From a checkpoint of a small transformer trained on Wikipedia.
Size: 16 layers, width 192, 6 heads of 64 (2 for keys and values), MLP 384 SwiGLU, vocabulary 8192, 8.27M parameters.
Training: 483M tokens, 3682 steps.
MLP neurons of a small language model. Each row is named by its layer, matrix (gate and up: input weights; down: output weights) and neuron, and shows model dimensions 0-191. Each number is 500 + 40 x the weight over its row's rms, rounded and kept within 0 to 999. Numbers have three digits each. A neuron's up and down rows have the sign that makes its largest values positive.
After each neuron's rows, "fires on" lists the tokens most often at its 100 highest values on Wikipedia text that the model never trained on.

L12.gate279:507473487393568496488517522476513582448568507534479441438523487522524481455553569503442471503506525495522491506539494438522564503441529471525552491415476496469528485471562493478467420476543474501537457511452464556499517547522511571485470536535501457439495528505527424544454529481503475517509503445484530497597550495467520528507480587513521438548503542441521532539448465540494449578492489576500575473563474486554445449505463496490497462522590487593514517569453542520461545447551527471514521564525481484446572485467491505485464542469528459432483479461549478538492534470570480519
L12.up279:501499491511487389474497455477479500392438470520475524513544508495542545466455512447491531502554460481441521498482500530564441403499465522434507567540457550453525473517542508547480474556540436507463531501532463515445576465444448457520511453523549515557486493564475580471487571497472522479486502573459591479503423462511528495517510590466471443518476480473505503497490499511450437499535494497480464547521511491501542541486470438484475420468517482480516484470491460397497491451479479505556486474487517427520454497503523467478560534571577525605541544519527595528501476473504455513
L12.down279:500466574519533491474502551510470557479508497494513422499508448578471552540587532545498491514578473468517519467582498471559542452481494497541465408487474492575505512551516528490424514517474504417507491463495514511479493531556450489427597555547490567534471503532549466500549501495513448514546517518495460448464557527477488525570526515459532484542521508540488590523504469472515545489490544460522533549553494533543450471472535476514476547455484552484504484401523504541453562452520502438477552501453478488430537515483486487490410499456478486497483516494559507423352475456440492510
fires on: " of", " at", " by", "=", " from", " to"

L2.gate107:447473514497495517426458522528487511484454456486560474488557506504544576414497499524517533435454568490454501536477446503448580485604525480502479491491489468525477481514559539448496496479458443485534562495584593486427512552429562503498531491535548500516428430564485485541434579486523526547474462537468453502503479542528554503525500485448497509485536649545511527477528490445553518564466517467457516520546525566505551503520570447515433480494541569501537503542431486492453511474512479497494496456522459508528479548485549444454454549511539507536539486503537476471555442474480498510
L2.up107:552487544525482445571525479489448449488510501468514476524593520469533493551535421426480424540520485534557429415541499557475487481543487523486536509452498531578445510463424554502476450436466436559514525473529516415547492513535525466402488544458501449461512466460554529546513463439430534467530541539518468494468459455550417498503507467496570474499541474533541480484518490548467559512512432459556510504517493541482462549491491488481524470466486498470473537486412434493505524552483513527508492529507500458468517475511519424482571411533533410505520505426539528509501462504504537571
L2.down107:527505457486461517513512523504487512476515558543464487430477485555497416519491516468468521517512527490470463503522492513548549489493517440488473446564592480539569539423510553534520510516481485458479478561528562519488493468560436479576477513481537507516457433584446506456498488478456483405630562484515549518492542531465465463505484491503527479546441492464521528491464454457463457502542445551568446458443415473508546509481548448461469528504452551507501540512595474525506460543513474568518543519533452525452505428486481479470602463553451456553559503569498473461549514483539488529
fires on: ":", "ount", ")\n\n"

L5.gate71:477460599509546469532502466477550594514473499490511501604473479536517530472524502439516522526420420503525545509421471489499500525450495528455499418534468509481531467536534520506523532557495435508541586515533487468552430592415507499480426462524433467494528532466501486563551551498518491530593463434533424476493521513522483522565547461458515516556490496549582500508491517530472444557513508531454483489499492458506497529504482518557519542473473464557467511485398477481409521546512459424507504454521538509546515509531538563496518502499519488477391540464556505483445492476488501481
L5.up71:488462521549560547498503477457491492551602494500514472514477482492498546520473496491540471506480501550562476558439471424490447448480463474502539498495453506436433467486458507469454571529471483481469562441536506527563535457515534495528504456521432559513491501447493454532519524493553451483460531510576544494437488446563496521469505506411515499533449462509551469463525509451492515482525466500514457585449516522548424493403520455504534448511489498571468472486472507572538489512573490532502508480607499518515467424568566464542494527399456507485456503540516432545489443475410566492
L5.down71:497562465485452543530492440459460509490433530604505537517469501508501501516532545484484453480492524489510521518603466504573492488524606505517529514563523493561444501506470530485510480523509532455531464446507515529492482532554508509474460558547488467442494445522508576392425491420500513551454519467484537523533501525475479531539445523550495550546555527536563491508501485507436481555437509493452473483575490474476504506621535545552457485467516475427542512501535545450495574474446537419475529549560479484464529580429534504467544494516519519587529452467502529445512537500506528447
fires on: " or", " and", " L", "al", " Act"

L6.gate167:461488498474573491423482527439531456537537532533558536451521487533471452491404465494458533548497500468521549531421526551500583418518468479447490537518548453538498468457508480505561534566535452622531494578503435487530495492561462481444529569551475463506573525579468509475462525476393441504567495495490519510561522482475536518559483429576441566438529578480475543480474478505543490465533468442493495547478445512494514524465493506526527472522533468487525458556467543469503513540480420511503513497533487454503488490438465482521497587567517512496504507514483469500491541474506462544
L6.up167:409487495494487535477495574521483518506486516505459500487441520559450511528530510537536502496534511524482528507550512541484516533509512512467593546464468504489488475473582510547502523538539510397467530519481486498486485531468551474466471581502511522495510510482482476497496459479494479438507559507385556428491495504540563506500451463468480437595527566489495503590505485471542487540582578462432495505491469479520445509459554510542566481409559409534540497514506462512507513534536492499604512450516453543443560508552427492454556508481538485611428466461540506523480554552505461479
L6.down167:453459449472466533467492477436513481512533431475551496483477549542474536557463493551479520442535508577605487427475496466471502478437517548515484502468479499521491514486468480548462490531515445506519538466520443467554472501490480502488494496424531513499507520489559506569541430487471518566474517485494450522504482484463481443505573455489481521532557496508514511392488582502551516446418514499553533479434473482496446455589498438511463503543559518479495473502543528550511505473490540501480608488529524472530480435521469546446421421583477487497476564526509445533643475507496557470
fires on: "k", "St", "th", "z", "ch", "sk"

L11.gate247:612461500496583475501468452494532459464435538510525424535519456456517473513465523563446447416454598523535491511484503495494561501527493528466493504508483459471540537507511530513475396509498460541458449476497494451432455450460528471476472486443496497521493508558504557511522466483507549549543495494523490494539500556501489499542504507531580502451522524488548454500486523513482491503479584472486517461442613540569531515452493481489467499475430497497480372554539512545523442464533536519490515528495481530534526530495464527490497550368458444480497442484539466446567451495545410475
L11.up247:489494506486480443466524430567554559515438558496522456511537461494540514512517499521554533470472500530459473430553527517552479564507595473502521493502479410486479625495502555518501502571456524456551478472519416467473459576457516525456465449474540475526529521463489507546525550569442503501534462492471468564525524528503469433527459539526526535500508522507473450513501521518492430489468515520544444567539532521477576510451499481548491502494485578521460420557603534410461513469528414496525547490474505548512542493519507485522508479423495435558469497568480469461525427499466469461
L11.down247:511474515532499442591462432451501473471518503439515540487468530441541475435424424415446417526503497440521529524605519488438503518507473479541511507514507523532593519444464500416486477457508526471552467489496472538451422535535502491556399544462507484503480479575517460522473514431515535489485484456499558482520453495539539502507556495478445421480458487553511470488519523559523555489502518510616489509462558574526496524527476483555460445476484523497424549491529522499526496598537544506452520432480488532482552540531459451528477492505512531484557498500485500540584511463531479505
fires on: " E", " al", " Al", " U", " Er"

L2.gate239:571524507489469582458462474604510462538453547536537475476510472534465451445453467545535454498459528481520537506485470449511538511486516532464434484496561486469504495488493544472512460402451440528580555472490564461499452476494528568561486488511489497491430533581583438593536512421492538471530517567528430448495510488498480506541559472515588512496578542475486493482575540558556523486521456551500541497552478524498486522473429487513557487536489456517531504485558545485468429596511537490515537481450501453540551532474472544484461494555448565454526488477457502529483472484508481467
L2.up239:543553486496482521448566471477503476497430536459517488509481553514492459477501547532441541490500554503448548523478465511523435491454519470514494497478529462542481530498620545496532549555514456508500513500507512544474508549468465483444471419516584477491494445463505476438515526603460503511470471445523496488593490481570538541561472538431493434523451556492450500462439560518417501454542498552528492514530497515516546498468443476489462549466464449517443516499496467478482518570463493523455511446490513583527522480514466491509584524497517525521528433497464444441493516437361434419
L2.down239:555503520507480546553482485480456469453533538530489444494521486411495512451470471549475475454429481556558478511498505490510531492480407504455421484544521477423454515459473506479403511439449430500541538388538506446540448490490520513514502498424507486513491524520560532568481516472505552462469576547508438471480498502535471485459487451581563532582512473540542468544533535577466559527464508535548475473451518535545527507481439537512505511567535506477459479525529526384461500509530603476465456491556495494533497567520510491555482488483439455473450470520480513484553450519543543474
fires on: " Al", " An", "Not"

L13.gate189:532500510579438458430549540465527525476584510472462501532485460475432526429548504471507506517550521407493553465518460540484475451505501478531506461505499467489516476485599460553467404554499549470510546477506500429526450523487466520507422564516600535490549429555522439535504479460429486488517484508433544521596526517503501506468536503459537516569476438528482480437466493494488566535468541533557517568500512482478494495535435473490525527500463459576473589516451493447507482524554490550483528489466489466474503548472503569498483526421447440471427506453511455515452501552490501463
L13.up189:436505476534428547559454488497462505440502453521524478496518469500479489475519500498497563460465515468497511559501514462468461510501431474454404514467425461427580535510447549531488466425522428530460465408465578456546508438619499505528491460514523496521500513516506520530536482471586478501478505524522474411466510441523514483489555548479450556475499522502552566486575508506455541497506544446550490510521467527572527558489474405512412469512562508480480585583526536504487480546493485438531499515561459464556535501428500453496519471525532517486461515544485552547529512505549510513
L13.down189:459468527512489427511498500519570488553489483484451526528497460559533429456541564474495439546488519476451484440486505432510516559455507489484497444441487504589451495465495527504456574552435445456503586512581527493526547553474447473525500526516480521458435473505400454467529514583554493521599512419489499469496447472443467513494541483464475516535505438462546527493436522538488515482522488482465530503516515494510467544519533487460511481473478505523551505506485431444462542465532523424504491454543528460557433514558546509499493470578470459563566421458458494501410523470471567469
fires on: " on", "On", " On", " of", " to", " "

L2.gate153:502493474515483521477523519454507496516505510490510465496457489463602575516485480581530446496531474444512438499555478522487444514463512485522448480443459502425504461518534493475526547521495473360476542479541565443412548472480504501528510468533564482543458498523486525484541553511570519498501474538437412524541504523519509464449520464440477456512504545503495490548472426452521550531512511469537491519576480565451539534542435400525423556573514451532494404459509536480478494487524520523545525458598497491523432502520529519476499517504546414525580507490545481523532497493579462532
L2.up153:502507493483434527535514454507528556528513533506474452521497463494550466573509528453497468497565519535481477497536419471535539465514511493506475489486449414494499480512457491436520561451564523495467546500585496522481454477418502557500462532575529463429487523532490518615490466505542503510545471497374481528459487482488480497493517474491507520607514465475529500500477537511562478551466639507441501489524503528567499550459533511502471563512521448560487423464435560471441517490536470475541476483497611460464499549555453481526474479525500456510488540518519522508487436561583454515
L2.down153:458527469478469501526511569451553471566552529525475439534514565566635518515526482443412510511444525495566483531454474587539446418494438546469555503443561485474455518406457489506452522423489489485521425476522491550547567450427471509516480552512466465553486492496498560454421493500540480494499498459521529432544495408498542478493474504500561485538448533547473481543452475506476498484475450569468495530472554490527538488474555552488465554551534541494541494477467461467533502508491497499497561454498496489467524538504496507525489476506402465420428527514495492559464483524515497510
fires on: ".", "in", ",", ":", "ing"

L7.gate278:457543509501551576474543485415461612498464529457527520453499486435472522444507539438504514462549557575497463462537475510539468500502431427438459494561479485409536532548453610507473480483515542444475506500550478475497452498490446517568405569576566514541486550513492512528538585452472470551476554498487479509480452454526527510443506541529544418539446467503457502426492472538495516558460482541474428447462486495521505465456543508483529524506499524493505557530470519526489469448457521490473584426501460496545472535461481498429534501517464496467469510520477484451522509495528475539
L7.up278:518532542514602462509447487504430431486500498511440486517435518511520499512491424479504437514492466527575513429429507499501432489494559478475494571479558493443499463497527506468496504509526450544499523512449530486493441518520489496499525554482443511547465583487503532456460491536526514537430520522450466480627395502593528502503525504481512490511488492572505466427522468494523515496494486462585559460446510505450504488442524521462529559486512477506500482468464444560507516559459572436424516451513505501619423500539550468499442518465492481486493517581498515506503557439482541567
L7.down278:504534557418459483487570521526503549455449557532542484495523470518549515470458533498473530528530500485444541481516527499585574553466502418542476520471510451536519532460497464513502456545523570552599452543526439513442469442551466500476456533526510470465483481542511532469433488460509548550509543536556565440416569445541512441518472547608488529514590557485509534567494458492525466534412489499512493515560462518469452549490514519518460501496506494483470519557496517394515493541490461539480491566551452555480499547448496510548486543550537469457514540472507450491539448547494519496
fires on: "il", " up", "ul", "urg", " Mac"

L12.gate86:520517494436545537511504488596452515502507539487517395513515540559541519522554545489475474484533508472499485575544519475594494517539446521484514491480453468486512425470502504511443432429495489520537491491521476490529577567483477568510547499478520570468453497496477511554475508513510459442580557540465562424586506487523449520493531512411452505502435463604465469483461496530497536506442586546485556514529462454526499517404584556513489531562480465490533474436506510486431526504519436510488500501443531462530490476467510568484583513554494515535474484445517482482453437512517505543
L12.up86:515526547489381447549517525488482422498513446456462530479538548479513469473454457509512463544435487508529455439494512503469530537549487464473467519478505490394488523467461472515481491504504443511519466475511493494470453511492545483473450396542489422470492514470531556566499443555526541552520528506540512460423483447508504480495507540504551502518463449528525454518527441455491517446569487497514480533483509469552447576494510457511458498518482492563453522596502593436524476532502501454540471481535513529397460466565463433516508426535477464429447429418451523525471534517520575548
L12.down86:540460455458545570466486499495568457453471524543475435448480500550501526485481502484489524489509560532423508576551555519537407465503405551497473537474541485515552474502499488513484553463481531539488477534489469522527568499557471511560496520433556499507499524513470454443475478502488428469473506466490590528519563556518501476506451491549482524443459455470513502516456460474492465549454484549456529467473420548488485446554532520517494551466530481438495433522546479567495542525463492524460579466423534505516529531461487507455584545494504530606563601524525455468547424506545451492
fires on: ",", " was", ":", " is", " would"

L11.gate202:499532476516527503508534496468497511494527573587527447499438477488481529548501502512525517437505511436572455535445371515541392445498561490490512456430587485539556493476473522450570453504502486515588426511530518498485584580481565448520542479475499465464477454472469511438524547467489562503559487461489517474508545460472462520440459429560529512453528530545506433521497596491511446418438496473472455472489514419517499497499484490519517529481475498512477507472502529510431517488512513464457559514455505491545482471444506447527513499529469495506499456478493539484552415424520461563
L11.up202:599500513522487526456512515516498533462449546495458447439510505406531471464499538459480520540581505468475513478441461534491455552485510523509477494519521425511591525401546582443470415479527527469536593517547499594524491562500523516531485553449528523458435539568500444538541516463474561571558558467450517499527459509470522545509507520475425495535532506536485464508505519437482503501494580530431440490517491478528520458440506569499511483499462503426391488491451445479450504532458481482456538540539470491485435526492511439446494535486491510478476521487464533541512468435519470520
L11.down202:476422521541473480544568535493456557495516526520493422563525492468563530503481429509470507433501505431535448518484513463491424505416534528475527509506477492480476484489455510528516471514545461529533401494515541478435513488502427542465516546513501519485402445520504476514605539500536527530567439542508400513446514471447526548459473482512467517495446538526539552433543464505476471524495490477575495448492556502545577542399476481545486497557513477521516510518417505522495584538479502547525509500485496597552511491531490446526513514572496495481462594533528440474527546462494463533
fires on: "\\", " \\", "G", " P", "P"

L2.gate117:490527488465456451429528438527541554469485536546492519519576469560501491467505483476539423461488537558476536522548517541504475515480432464494482467455527438485443530477553544450465467463484512467493517463457508524532567516533515503473518611599503498468485377514520525485470495402494406524485557520497532566531488585514543505517441485540421505580529450526430456461477509437485548492518536553480488483533524501437510492497490437568417544462510534480481510481441567411518492483481468464507526427505478504453532508526516531501438531520532545494467555553488527453534493507471488465
L2.up117:480517514485493501499550479488445483465432527508461546497536533513451590555517479513547482490511519420573492453508414539517482559492533488498491400466501491485501575544557548524447448523490519440477546436532509465486540517461532486459594519512547558502495487520520486563579539458481473426452535566525434519485456567606563467501550505480481461475490474564440539522498517499458509439461473545568465516535516447445472527463512506498419551479561512462533475433449510495503566493506510501519456444524600556559489491411512466517484479529517437490540499481514510506519481566491535496
L2.down117:412544561475536545505481480527486520554514549559525528527502526605488520514454495566509511538503502413498479479496504549476488525531503413459522517485549509483503510567518513519443504439526506527513479424516492517486466496458565510461527567445517531518570493481523596511508446486484556468533495489487537533439430548541524549493455489520530491480467444511486466534555459543485505476521502514558447465445484443508473562520520442476455592439492384476501506512557504563524513570443473472513520482551526545450510546480532496498536478425540436477526478535466581468620471541427490510
fires on: " Washington", ")\n\n", " Ag", " As", " Institute", " Department"

L12.gate357:482473497453476546491444412581549546476479492505558498480504468512491470570467545502525548426492573485504513556535486464508526481507480471452557510474438458531499524422576506477492513514496519445547512495388517537466437479503495525523517464537528534546434546559548526497538487439516593501408529511457475537502472563547549544469478460563555511470496472419513513557481504474531525505427533494495506494546537502501513482497474472503459471528547513511491498519448502423516400576482515475457490493500438575416557479522411559555514538584534513521486495421468438512531503522487477492
L12.up357:494469526528482402544434407489509457472480406496491439496484548425513508515546521488435457462489465423530459486513442504555610463485521497542555480440507458502461519481539546483457498520608457455543537479497498535541547457487484450500484483488430487523445519511512471532490544472488472433482520415480568493507486434511569523479516489429495482504441551445472513482522516451436487547505565484537531529460464472547515500425497502466547480560434552482426501433506526420520509555487530472546514482535458487495539492553447469560535477507492547519498430491474577479487445481485461462
L12.down357:516508481441430501457486469520472476533445426488503542537472467447517528599513559467511471487492507503505526487529514462458529482506433477467588516448498469562534513504524472481453526532470542377483416625521482492469448496446572484493523553558433483566449479563542511549505497469478531485575518513479526527489451611521513483511455492565487453502525522476495556534498543457532465523456488560492538478512491437459442428542520498462481559547472544511434525473537499455509460523517497456528508542511438521499537490525431468526515572579489532500458522473559467486461509492422443488
fires on: " to", ",", " and", " of", " from", " New"

L6.gate123:444465467470552502490559509488490504457516538430506466495512495576491349472546481418473598550491507518505559516476525512542484570562446446520490517525500483492502505501487499529510483555554499481463440545456437482586487459489511399495456501494543503429537450527530555537498529477492538405533479565463499550514560566544496542491521518467485454462452466504471492529490520496471494494498417389528577519531482498528432519472468482475474442494547537502465510552536522510511528456502475539579540470456499536528525459552554513554533489459598515564490504549505505444515464479475494507
L6.up123:487532553540621549530485469536577523507508470512449506500543524507494478390555554514531502447537506448511545491510471478498510488490542507502406447478458535606427522511484539491560500475464529525490459577475533489461507475554483475470506515473462457489532469514504468490520596556462466494476481514507556569408544495501552490509492471505493527452480518512500565496559525571486550463479452495433496475547403562464423508508530507465557513511422516472568528491465498501529542508471431444521503555527519454496531569556449476476585500520480566462499485505423525447508482469449463476
L6.down123:592479518490549562470556512501480455468483560510519415522462508466528520482506541544505484560473464533507462509575516502537444475548529556409484532472400520522496573532482483496608587484531514467426422503496424509555513413506495488440474513534458494505436491448553483539453443474520565493532492493539493490538494500489452504510536441494468468519381475554486527552527492468465506462497492524481530499427491501505492470391473491522478565557474557505488537531531461522496476520539511560464500507521522505518577506533488539506463484420455472486572469519511554483568506518473580468
fires on: " w", " however", " only", " even"

L11.gate7:508508488529493462494463468538462425431538457550462536528554480463549514492525518481492561559514535506569513553451511566460523511520431522434527456515453500447521538537548482494484456514577550534499403443487473481516535462481495534524457487508535498452430539559483593434464570514469511520509426522505520526491508488455523501555450455539474543392509451468503473490534536501520511558492461482510575489481591507487544559447549559524482528478499494456560489433476495510476501540460584440560509518485517516473531536535536459452481534504515511546553485429461499451514608596490522485
L11.up7:493561536520430547452544521492457469511477550465575522491545478496467602512488483538494418516479480459526563554412456573495502486466511488532567539456543504430423514540517437471491416475505449425542507480494457484464506568538532433501562521478533504475418559475437532521482510441529500501514415537523503507565479497478536516502534456580490584508571459561509459514518432497521504514524510501506485485546524464504506481454527570467485523447516457522584531468558506489493424395566494525524522465527508503522480460413520533487453454471531491506523472494479511510539498426521504475
L11.down7:490527587570501427509465470425508454543496408506448527498504432565523457474514493525433456486469474449487510493521515482469543544529449511511478493519550530556508460513570490516506505454497538521482474501487483511513525507425372486493471483542490448481473501512494560454451471550491529489465554471465433569477567550468474401589503524559511499523560503436456455509478508500511550446495539494535511473545547441468503492501525491499464514469481507522498525523453589555545486548469594400451499513478557451455524497476510495476470433482474598547509537453532481447542519574479462520
fires on: " I", "I", " N", " S", "P", "S"

L12.gate135:537558471498543551502450471485497513537507541551473494496528433573481535538523548453535493566431503504453513528533475514538474516452517434538503476458559498441568547430522420510528477466562502515447472484482538476550465531540533439439498543502524508454505458419536426429475525536515488498457435478417482565520427549471598574442483518523501518486542493481567470533473517537491501502512517511418435552510565527547534524534522540591461524412547520457490555512492451504460514504489522464456528508433533468535461431479494525464469464479471530470534455502467464500556489544422504518
L12.up135:511530489411519544535455460474497547490503465464498497509496539514461450491516521496501530473485504538476482500555430522543514384487506510562544523441527517446555511505553403504543485496483493524451604556456526484521525460497455495502523521485505487444450547469536503434536551484439496591461438462485453536509471499492527525448564456502412511546474393499465499476501483443513459515419545528499489495392514545512545498508487494550510435496492490516453490454479471465461532563487473486446516573437557531489452538492490434523457479495588505422422524575448471502462487459515493548
L12.down135:493478601489515590561593481527493593577461527421470476531482548514497498514442386463578541445491512478486528513476496468427502502460527542513504542412508554535549510500518534550526518500476489461557461497515546478525443526526478514492503463455498465463522509484459458461453532512450513543498529499453512529437452511472478477518482495499506501491569541441477506458523574511490524514538545458530495529407426486485443562470536500502516466487498553518489570504515512441495593476451534492493562511482432514516514433548528432504519521517590552491557462488455420474548532547536544462
fires on: " P", "P", "p", "M", "m", "-p"

L9.gate208:564552533507514462535456440489456458507451512543440541475424543479566490537474532449456519430536461508551563514479522585477506497507553493554559521454510460491498443462535511545493490479519551450520467495486537473498520459433464561526515464501478525528515526561525524546513538492505542462528516477533476502567483453549555490547601550492506503468495568495409491456474541538573532473512474484525479521513552570540460513494542471556537427517506577429513513470489562422492527495463533473543501566566473494507472489504537526426482548530529542525495452489529508650511569466533539463
L9.up208:533501506518530523480490502570465489565517566478551526482552468430562562468423449496556489537451498535504484487527469495497531580482478469435490468481571553485430546517555498512501414546404499429485455507518501432518475503455554461492512551528453471439424517509492485499511527515482512509458483521506458479503534515488562491499513554483443544480467480535509425503538499516511578480527451518586568474488520556513468579546537485539484523559486479557626535422439476471515513452524433551530490424527504526495564483498520512524480463460506436479556527493417525451487548543552501476
L9.down208:485475508529518509475479466446403463502457475478505438513528500477499521522506501524454490502476476452459474500448521464538555440426504557532498461551422485541568475534478503473589587517573481559480560463462526518527547512532523475472532456440533483474514512494511540508442520479462443466534477485456564462512464448476518419479462461583511500539497577454506423521467430515540566529445528478536513439558504437500521511425523568573515451486566422513447527590435512498539478499485520502503570588490487441475487466449453585504488488478504491510542482500481464496514536544529479562
fires on: " sh", "I", " I", " A", " Sh", " for"

L12.gate146:418467566462544487491516542460497488424494488501484505552482505483505541511531460549549510482466492459531495450537538508505505436472526435485503525471425451494444514461543538471525535486513559510483525530483547529506436592508557510473485533554484522499431496444514519518499451495501486492504559541468507519510493525446486569452563529493551443523550592486433473507514544556458478466522541548503477495544503423473540472486530440469490516501460511466454534492474471486471554545392555451553506489490556451433520410529492556564429483414522483533495557571422538445567466434556510444
L12.up146:518550510437543560570570487496502519521553453476435475598547500571500433453383528473440514481509485472468443540540476510535485535463510573551515588502485518566468471508502501519612453441482494503493500503441559479525461515502510520551532482472574501489479491501537556498521466522549482477565470517465572513478494498538479520511511477544471589498544484491591444484506557544489526530496476466463472454479590472489502502438506488513485487590503474493461491509493504526481518502484580507513475412519541490552456471517464484574489480572457531525554498541540433567517528597511500521
L12.down146:464444503471505425479479516506450513535455497529475500462502531434473556536562471483482466540468472527554497511441562520527517461467498435452500529458424515426521568483547523431441585507519513494516502469499464532519447458483451528536561525511494466518528586473496472519449433513443493452464548580460548511461496511504491558526542525414543462486529475410510524577544504545537495446557506497501475471531511463511496426524487477468545522445466503485479548543470508536534452490492541440501550536442515529446557536547540505505472478443509426474383533529435546442488398536534504496
fires on: " un", " Un", " was", "Un", "'"

L5.gate332:540491506487540536424521530463545566598522554535441463537439468480525502503537553518467468512511495466530458505559524515486550477566603449527469543530541497454495542470527494523504505557508514416567559461520598492540490473531523577486407428479534498557519503482495529461547530511537458468540515454537524452480540507505551504552553463524551564521547522546408515545511479405491424496504508528522503518486502523500497506449554498595512495521515582542473464542490460476479483551551519493578486497536446489439476484486533528470445506504534517480505461451483506481524418491430439447
L5.up332:530444584525492585498488538457511555526531570538510452485480451516529531462489506410493560517496550486514487552505409435483478535545475515464515508584532436494501520522500543551498447470518580572584543469532478498559481489488458498518463439484498517589509454505516567537451455433454486480564575499485466447440495486546482467513453531458447567513481451542481521526541482464469448497509512516474477429489468440508422484499491541532511449510480505482445462499458533449521487403432504504502521525452535530512608500471516548532502480512460513550480485428518503416479438510452503467
L5.down332:485441593444562496493496564529544514479522533545492450561521478451506556512544535515534516483519507471467489551455476456550467484552579520540482443452513520523440484501527545628479520545560523511519512482457471547491477490514511480495494546493437546497466474540481594480475456517472419471525499506502457432507503489473496507542474519491549505558543485496536537529563508499481477495435529507522494495513478424487494520525562552465502479550475547477474519507473445437460490500509480526512484485513492532548510546462608541509524434533531509528495495427534523482279456537463518474
fires on: " or", " and", " &"

L2.gate5:482517478391508477560435450491498509517483472552496494527522469532482550515524432438542497532439472450504576456477432525448576480404491497552447531489477519446434486463430551454528472456506565588538527561525537521581474515473475505551465570517452451489482539484560577456444463504493478496466514548466533519506516459449503494488491429520558522493475490514548537474451525564483468475447456492560506545467477488580523501510569504554559549491443472449456479543460448511549503501577424505538494525524473571512518481510461461500526455527495496499460423499446457494451471500472542511
L2.up5:500492486489488437531536504464502488520511530453535484466540524519400455463527519380525444557496451412517457486486461474514491505442556439461515476546480513492412537537531533475556472511559468474423476428503543502543431530447477568423400501533481507472516417489495461443420502515514547505467541511487611494466486481504570547540488552526542495426487454548481476551443554484489478469503530564484522515477480552531563500533479450564541540514457496496436481532538459482568515542587502535515513535494434520445474496487499447477531495450501498555529460474491486476538493476501492456
L2.down5:451473551451472549485466476514467593544485510494538513523479530471545463520514529539527494462476478524493529537470410462554516469536402491483451520499450515483507568449455539492468512524482471537540586529498447486543568535469537490512496492498501493435505515512508529600516499542437574446541589494527487493499561468434515464543477523497534484532537501473525445494544478552497542483502507499551476519475475504469428535527507532444505434425483500424569462550428478530475503519413490494450502533533526460576488541543545448546425543556492542447489545494515519560347502494516499500
fires on: "ley", "”", " does", "ually", " would"

L3.gate201:458474485522560549507453460541508461482509473462502503459520532507383537447500521508548494523534497541554571575500484569495446448573484510525513460479529481478501521511558541508561520522481546506478466492520490542447524405540494529589531509409540506434464521521501537545494514485567554465454518553490483442500517538510491453569515569477541552457492517503516534502496526435524534488438539463473458547473545489486463530459517516577487484460477540490491522433549553456545508374462483500531444534521472472509530487517516412547448546443475482596566478493485431544508484565486439508
L3.up201:493472444433559475473473507521456525529436556462487555518526493489506500556509520477491545482511537427493577518473509474472542506469387447462483553507504513498505568539501545445504535462459530513444514580453474521520553469495425445578490462439467524489472487469529501522528539496500453515451497505520454543497541498536438519424482473470535454443494455448563516491495510473428430457430446524465492452513451539514525510552470516473499455476480534447483501508586513536469477520469399504494478474496510461489516434464494549463530462514482593440458470504383504430447417501569453472
L3.down201:550550497485510512500569532463519454461584558486585482471490469470447482506512513474486518511518459499534484531530400578509477463551569479545467496455502590456514368528486520526500514470506552474486534479556554476488524424492551484508469517607534476459505566501537519539422529489519476503536499525466484449556470489511513483534519513458516472590459469489465463494519519480553552451467534542410484533484571488461481528435480605465516494504422504502499519510478457534501536452501548497534513466479520559513463520523493457540520468500453471515515470481530355426455474547477524490
fires on: " ", " number", " only", " very", " even", " any"

L2.gate330:418491535575527512480414471495536485486532478470491476479459546506528497477462515537467569468489472479507510453558538556452518551516594436449451479524492550515556501500516499474510484507542505496583511569596490535512472453503488571468551508498495465514522477467534517517506495476456472467494507418560516511530560428567511521529507442494526519517452547476459492573491496489517503544455464419541462514539517593499471519399520594477510517458494470514474539465513574433579546519545528552496561519466510490548496523419492443488528522537545420474469467509498511439498592505570453535
L2.up330:443520500532471524488488464482451545491511501511584484508521527559468543476448466538548502472536443476503474470561497550461468454524481550505550466550504456502450448481501473546459625493475493543508551525534495501520434492584492563483520504512416561533553558483554550585484392514493520469472549456481555470480445441497490516492470493513464476506536520493530478570521454568485416549492544417524522499533519567497477548522556452479498545507488458462536545500446490466533517473513457526491485510513559452486498499534513499501529448516562469570434545545500571506501551620547562548
L2.down330:499509626520462494488452477502573476547502498437466499448458473512524519527494545480483497476504522499450481475491509456499520501510501545574495529471494527456418461516519488535483487437579515507508470403479547453504497548416510450446517448604419557525481496470446501517465489538530592503481520521434513476496436520457561459501441529492478534502473470469468497499505548528499559456519500515408472475522486461510530474476413429553487455553457450519525467491510452616470460501487539464521509440485460558515484532503512526482471508536427468483501520419543527597557493516446452436
fires on: "ad", "ak", "z", "k", "id", "d"